Part of a small language model's weights.
Size: 14 layers, 5 heads of 64, MLP 1280 squared ReLU, vocabulary 32000, 37.7M parameters.
MLP neurons of a small language model. Each row is named by its layer, matrix (up: input weights) and neuron, and shows model dimensions 48-175. Each number is 128 + 24 x the weight over its row's rms, rounded and kept within 0 to 255. Numbers have three digits each.
After each neuron's rows, "fires in" lists the words (lower case) most often at its 100 highest values on Wikipedia text that the model never trained on; "fires on" lists the tokens most often at its 100 highest values on Wikipedia text that the model never trained on.

L2.up358:136169114128164162123103125145109125132115162076129138079086153131148127146117126132130149156101123130097107152109100137109160108090133142128126138156146124145157129141139126147100119090158157119131181124159131128122073133099117153123113119103117127160113132120127125115115142170116166173148120143093153104141157067098129149117111128145149129165162153145113090119145128136169078097122
fires in: "first", "only", "youngest", "last"
fires on: " first", " only", " youngest", " last"

L9.up1080:105085111113145147136132108175129101093070145145138128163173121110163122141148140099187116140085126138166136091124115109123132121126143126178121083147133088122162157112162104173134129106124111101138138117145124119138131116148137143106122101141121082131152092142164105097132116184098129090092107091098119160131147102147139137101145174160106152110141144139139125088155096072100139112126
fires in: "the", "s", "my"
fires on: " the", "s"

L9.up745:090154109105161125145160160134147109114063143096140086153142129126146108160207121124136147113120166147156115104120126089127097133144119123182124133105132103111089134135131122103114151140114150136121106131129115151122111093124105142117112082118116096136135125137143081133131118104158195102114079093133140156146122107121117152095147155128090113148153159151091069154105160097099103131153
fires in: "a", "the", "is", "s"
fires on: " a", " The", " is", "s"

L3.up615:143147144118083131108137129101137189145104111115150116154095152127148160143156069130128134128132145167090104126137154157141124095136135137127114145153128107141155147117135134139119134103133107104114154117119140089144092148142152131098103109131140148119110109116156124081175135121137103107185145130132134107159128085111154167128097106138106141111145124153146130169137133166125098124141
fires in: "first", "no", "last", "18", "primary"
fires on: " first", " no", " last", " 18", " primary", " final"

L2.up557:145100132162108139136137123131149129125102145094152093129105108193135129143136109160128138141155142190105110107140051102121107140111124093130143124134107103086100150176145112145151118132120100131177112105109153153138133118116105142128103135127158083076109099138107113136112108155082130129154145138151120146124136114133105166159129103101165173142157119115128122090135137118168122118117
fires in: "to", "by", "in"
fires on: " to", " by", " in"

L2.up858:136162145124108110129127158118143139107082135143153115098203188148107120160159150178159106105133136127104116102156085156101119111126129117155147126123118132112131130135112143098162097163130084137116093078139106094121122104168114102119077122143120084074133140110077120109116095146165153144136139106145174109095118099126124165120100130094133125137134124117124138123138114141152135149152
fires in: "minister", "department", "church", "ministry", "city"
fires on: " Minister", "e", " Department", "o", " Ministry", " Church"

L3.up1001:146137109167132178154159111139124100102048158121118130050147125156132159182146115178155108122129144128112152113133123127153166120124130131119113134120149114094144123154154118093173120157100162092123119135125133114117106066123147110143118096168093076155172101120166146140132115155079176100164193102126163170124115132132150139134114103149132154106104100131125138156111121136157094143138
fires in: "of", "total", "minister", "team", "ministry"
fires on: " of", " Total", " Minister", " Team", " Ministry"

L3.up861:134123122135112119137118104078144133087102123117117132147134142114169160162134151120100116099104157145183112169104100142100165104100121102179153111107085169134126102145118123135121127107159138086105132106143102125148136138137156117110146121130089091108148161124178118137152096144157143136129148112153129130131175155123124098079069142135123141108108170150096127118124139113082078146126
fires in: "that", "it", "this", "of"
fires on: " that", " it", " this", " of"

L3.up705:095139106110142110105165124130132172155136148112144093081139218158137164109139141111068116111130126139139115108114169116110115112149150125163140184162136141186133095134153167111145097124140115124099153149118117104191125188154125108167158106169127134138141138125086116115115114180127179121128102156112127117116092090118096072089130113126137122146174101045090109133108178138132092108121
fires in: "he", "they", "i", "the", "she", "it"
fires on: " he", " I", " they", " she", " the", " it"

L4.up375:104126113127130120087087138127140108109092120112107105108139127134141111120106116124120128102115184144120104083110152137155162142118121098142116101129120120185117123166101154144127120133093171137116118127101177087115117109123130134138135101114196089149120103124154170144105094163104126169162089135124135126117144141124089140074077124130160164123132157150142122128094114128161115139134
fires in: "the"
fires on: " the"

L4.up1061:122110075145115148104152135144133137127055150135138131129103121154151156145134097172162084157160106149121129113145097113134131151113164093184162118137132117113143159122138114102124142146083117141174124115158121109103111119137153096151079087138136100156125098129109129130128140119126176106133127142119156126108138103111107149123135121117170121141118142142130137128149125115151122118143
fires in: "over", "a", "about", "around", "guitar"
fires on: " over", " a", " about", " around", " guitar"

L3.up411:100111110124101111114115081180170127103141159135129120091110122117105165166121119132125128099109142138138132134118111174140079117096079130115139113157142117128150121139134093126164150123102114133180124077122146140132100125120144124127132130130116135094172145137179121142128177215124125128167122144160168161127102126107161175094136110126145127119142145158173119145106138134135108120125
fires in: "on", "all", "against", "col"
fires on: " All", " on", " On", "All", " against", " all"

L2.up225:133157137101139195096137097106153097101093154070162138133092118112116144129152114172130086178170122141141111100130127149174121115184125130158151141123131075102107105160124111164098122108122124126121120153101180127128140125143117127173095154151106125128142109132138106136149133107111132102161134153136117112115119173123073113092131121105164103104099120115177152110157125100138143159139
fires in: "in"
fires on: " In", "in", "In", " in"

L2.up791:114144116156117101133099126103161114099113142089135125093160108154128159158133145131120135141115121154145080092112162121128107104083143162161128105145127080168158117166120174124171144124105156133066116098086125132110116141134123100118116134180130129060173099150121130104121070151198132081121184122117137148152138128122105170137109106140154177138111153164110141108094142120128115135119
fires in: "on", "followed", "frisian", "follow", "is"
fires on: " on", " Fri", " followed", " Del", " follow", " is"

L2.up888:108110153094118137111127096138151151130144128133116118124139119140126144105147151118173143115145131135141122123158175119145095141159097128147170146148146122119123118134112143101151156142102083104103114141111127104139121129123132121138125118114141085159144129137146101152168090151156096137161167100106147119067144110141110161118105123119100094121100133113127163141114167137117131147178
fires in: "for", "with", "include", "of", "where", "included"
fires on: " for", " with", " include", " where", " of", " included"

L4.up1112:109087160156070154116132145136149120131104132138120116122141104107124146163149165154164132151114148108156116127142131179115140132147157120203129073139064089134131142184122102133122114188098123140153114092098120131124155089124110115138102100175170099105141130101175151133159113138106149098126173116125115123133162140111161121093120145142172111101085126147130129115159109128118124130145
fires in: "of", "with", "to", "after", "despite"
fires on: " of", " to", " after", " with", "With"

L4.up272:124126137122111098137170166134169171144119119131110117137094100179168129114181143112135088125097156141142136102141131124133125149112124152116104153138053142148125112142094129167157163109108111135121130159158118156120105130165118119153118126132139110049116111123115113132144145125129111115110099101140155143117126131158128129110159126168119128133115143133061104123108174145113113102138
fires in: "the", "his", "her", "a", "s", "and"
fires on: " the", " his", " a", " her", "s", " and"

L10.up77:096085152139104143139116124112086106114109144116111117144107148150135180144159112105142139150102095141159105134158102112125129114098120102186137126104154125118157106125150161116127130138092071144088121098125150137113098112168136149134099078139096136109135105128117159131127125149137128117119129139155148133123104103139126171095152135146122150159122129143126126103118154155124126110179
fires in: "is", "was"
fires on: " is", " was"

L10.up578:134139125136155200140113089166128097124116130117108151151133142151147131134153154134132106151150141095135101100125167125136127152107164106140116087120093091132114164155120164112108094110097133125106124128152144108090138122178088124128139116152200121115129056133156076109145118119116111107140148102133126141159164143133111145121114119120112126113149177157139098131157134133143117137117
fires in: "the", "days"
fires on: " the", " days"

L4.up154:157134098101134126154104140142171132124107095136090115123111131135118121162092111145107090142084128183140127111119151097152172088106115133149120163160101101123151128125121120142092098112168162128123149115118118117170172119124173089168091147151140118118096118156100121138173130148122148103105095128114113126105125138090096116135127122157127151087117119143118126122121121077146124102065
fires in: "to", "out", "in", "over", "saw"
fires on: " to", " over", " out", " in", " saw"

L4.up933:130133129115133175113121151151172130125089143103133101127125106109138117145151112142132096143119139114169086134145107152109147126129164115121090125118116131128110139153124129167125117160091062088142105106138131132114085147130087112119092092148119112123143090141128144152136136132067130147152121150147136091160151154110112122133131117144157163066134110105143075146140122157141137176100
fires in: "in", "at"
fires on: " in", " at"

L4.up256:146140100144139110105116135167182109108098097109106130075107128095121120126123127188148124150129126134131139139094090133135115125139119124157172122146116136104116145166128141082124116130162118129077135119143134100125142157158125162184077109120147123143173091121108143128133093163119155107167117127120119116077131127113124103125158107129140117133097147137120094102149114131130129079107
fires in: "up", "in", "out", "down", "back", "over"
fires on: " up", " in", " out", " down", " Up"

L2.up622:118150101124110124118117142123143193141133106074131099153146110088165181148139148142140115127149166140175106097110118148118117128134145129171101132141139096147117161141121093126122117121138125074093164134110082124164116115164155172131129121129171136135143118143146119141156139165146160119118182126142147119127098093154132142076147129108107110158123156134072087150116137085151088094135
fires in: "who", "he", "she", "him"
fires on: " who", " he", " she", " him"

L2.up759:121089112176133126140187155132160076076140135146099111137096144147155122098152145124099124121135151111116113151146152155128113143116141125097089147134131130106143119110150187136080096079127113142177111077129117129167106135137159134167103141135122113140188140108090115113133134193137085123134078102088151136077114155117157091113106103096173138126155156134150106164096145156090111161145
fires in: "and", "2015", "2013", "2014", "league"
fires on: " and", " 2015", " 2013", " 2014", "a", " League"

L4.up415:109079152108115152135122090061195138090121142146165089077147131141136121124158148132063123139136127120116133095134102128107162119150166097181142179140098121146164140102183107122125153133108142138075081145104148136127152130142158113122152117153131070105165149130176136152163131142085087149150114129117159150118141077132132115060128103154102101093167120124125126100063138137131113129148
fires in: "to", "of", "in", "by", "for", "from"
fires on: " to", " of", " in", " by", " for", " from"

L4.up1217:171109110109098113154135178108172116132141152119126126158130127194115152128158168179129090171124136110123137167117096150126140140152163112150132143159094117099116116138125115123115087134116109109124126125155155166148119120123164097115100088162143091070147149151106105126147160115105175110148148127148133125149184143112127094082132140138121139098175141161128135151107118126129109116076
fires in: "to", "of", "there", "it", "he"
fires on: " to", " of", " there", " it", " There", " he"

L3.up645:124118124124149123131165096116176181137118148142129118141132141137109109173139112110139107114181120118148093143113170130119115123125134137170154159139111131145137116150133109117130104167128096101124095143132190101137139143145182077152148134128162110144121081087089129128121095131059126146157154116101124127085119086160150088076133120136132144142159143123110102128105114153143111123140
fires in: "of", "one", "among", "that", "only"
fires on: " of", " among", " one", " that", " To", " only"

L2.up670:120153130155157106128132155123149119146122087136136106101113174137137152096148118104145074125149126106096115105112158162100126141137153131152132111136153118138106106151169114138134117119132140088127199122124147125145130147126147109134145141132170127156140124138072082132128118136104159155155148133120138135117154143115123076122169069121076139124087108108109121114125149119134114102120
fires in: "he", "she", "they", "helium"
fires on: " he", " she", " they", "ke", " la", " She"

L3.up294:142105116103139127164158085076112106138098149153140083109137131161129163146149111121148117154165127147122105149169159157142077109138100119148122133136128082128138101131119120095143160114142163131130123134128140129147131111136157122177136143107129099150174069096128112133175119177099157148139113136090140144110144045126102079122117148104108118110139149104152168075092142139123104097155
fires in: "for", "of", "that", "notes"
fires on: " for", " of", " that", " Notes", " For", " C"

L10.up719:125101138127140147110075134143136113149113096117120109126127158125128152147164118137120141113109132156132106129131140125120137172122118124156165160110115104167107156159154188113147132131073114110143107093117123103133136126186154149161129098076156101100121136127083152121123098132155164121132128145138110172113163092145151106090160111137137104116173111085110144147096121138165117113142
fires in: "is", "the", "are", "part"
fires on: " is", " the", " are", " The", "The", " Part"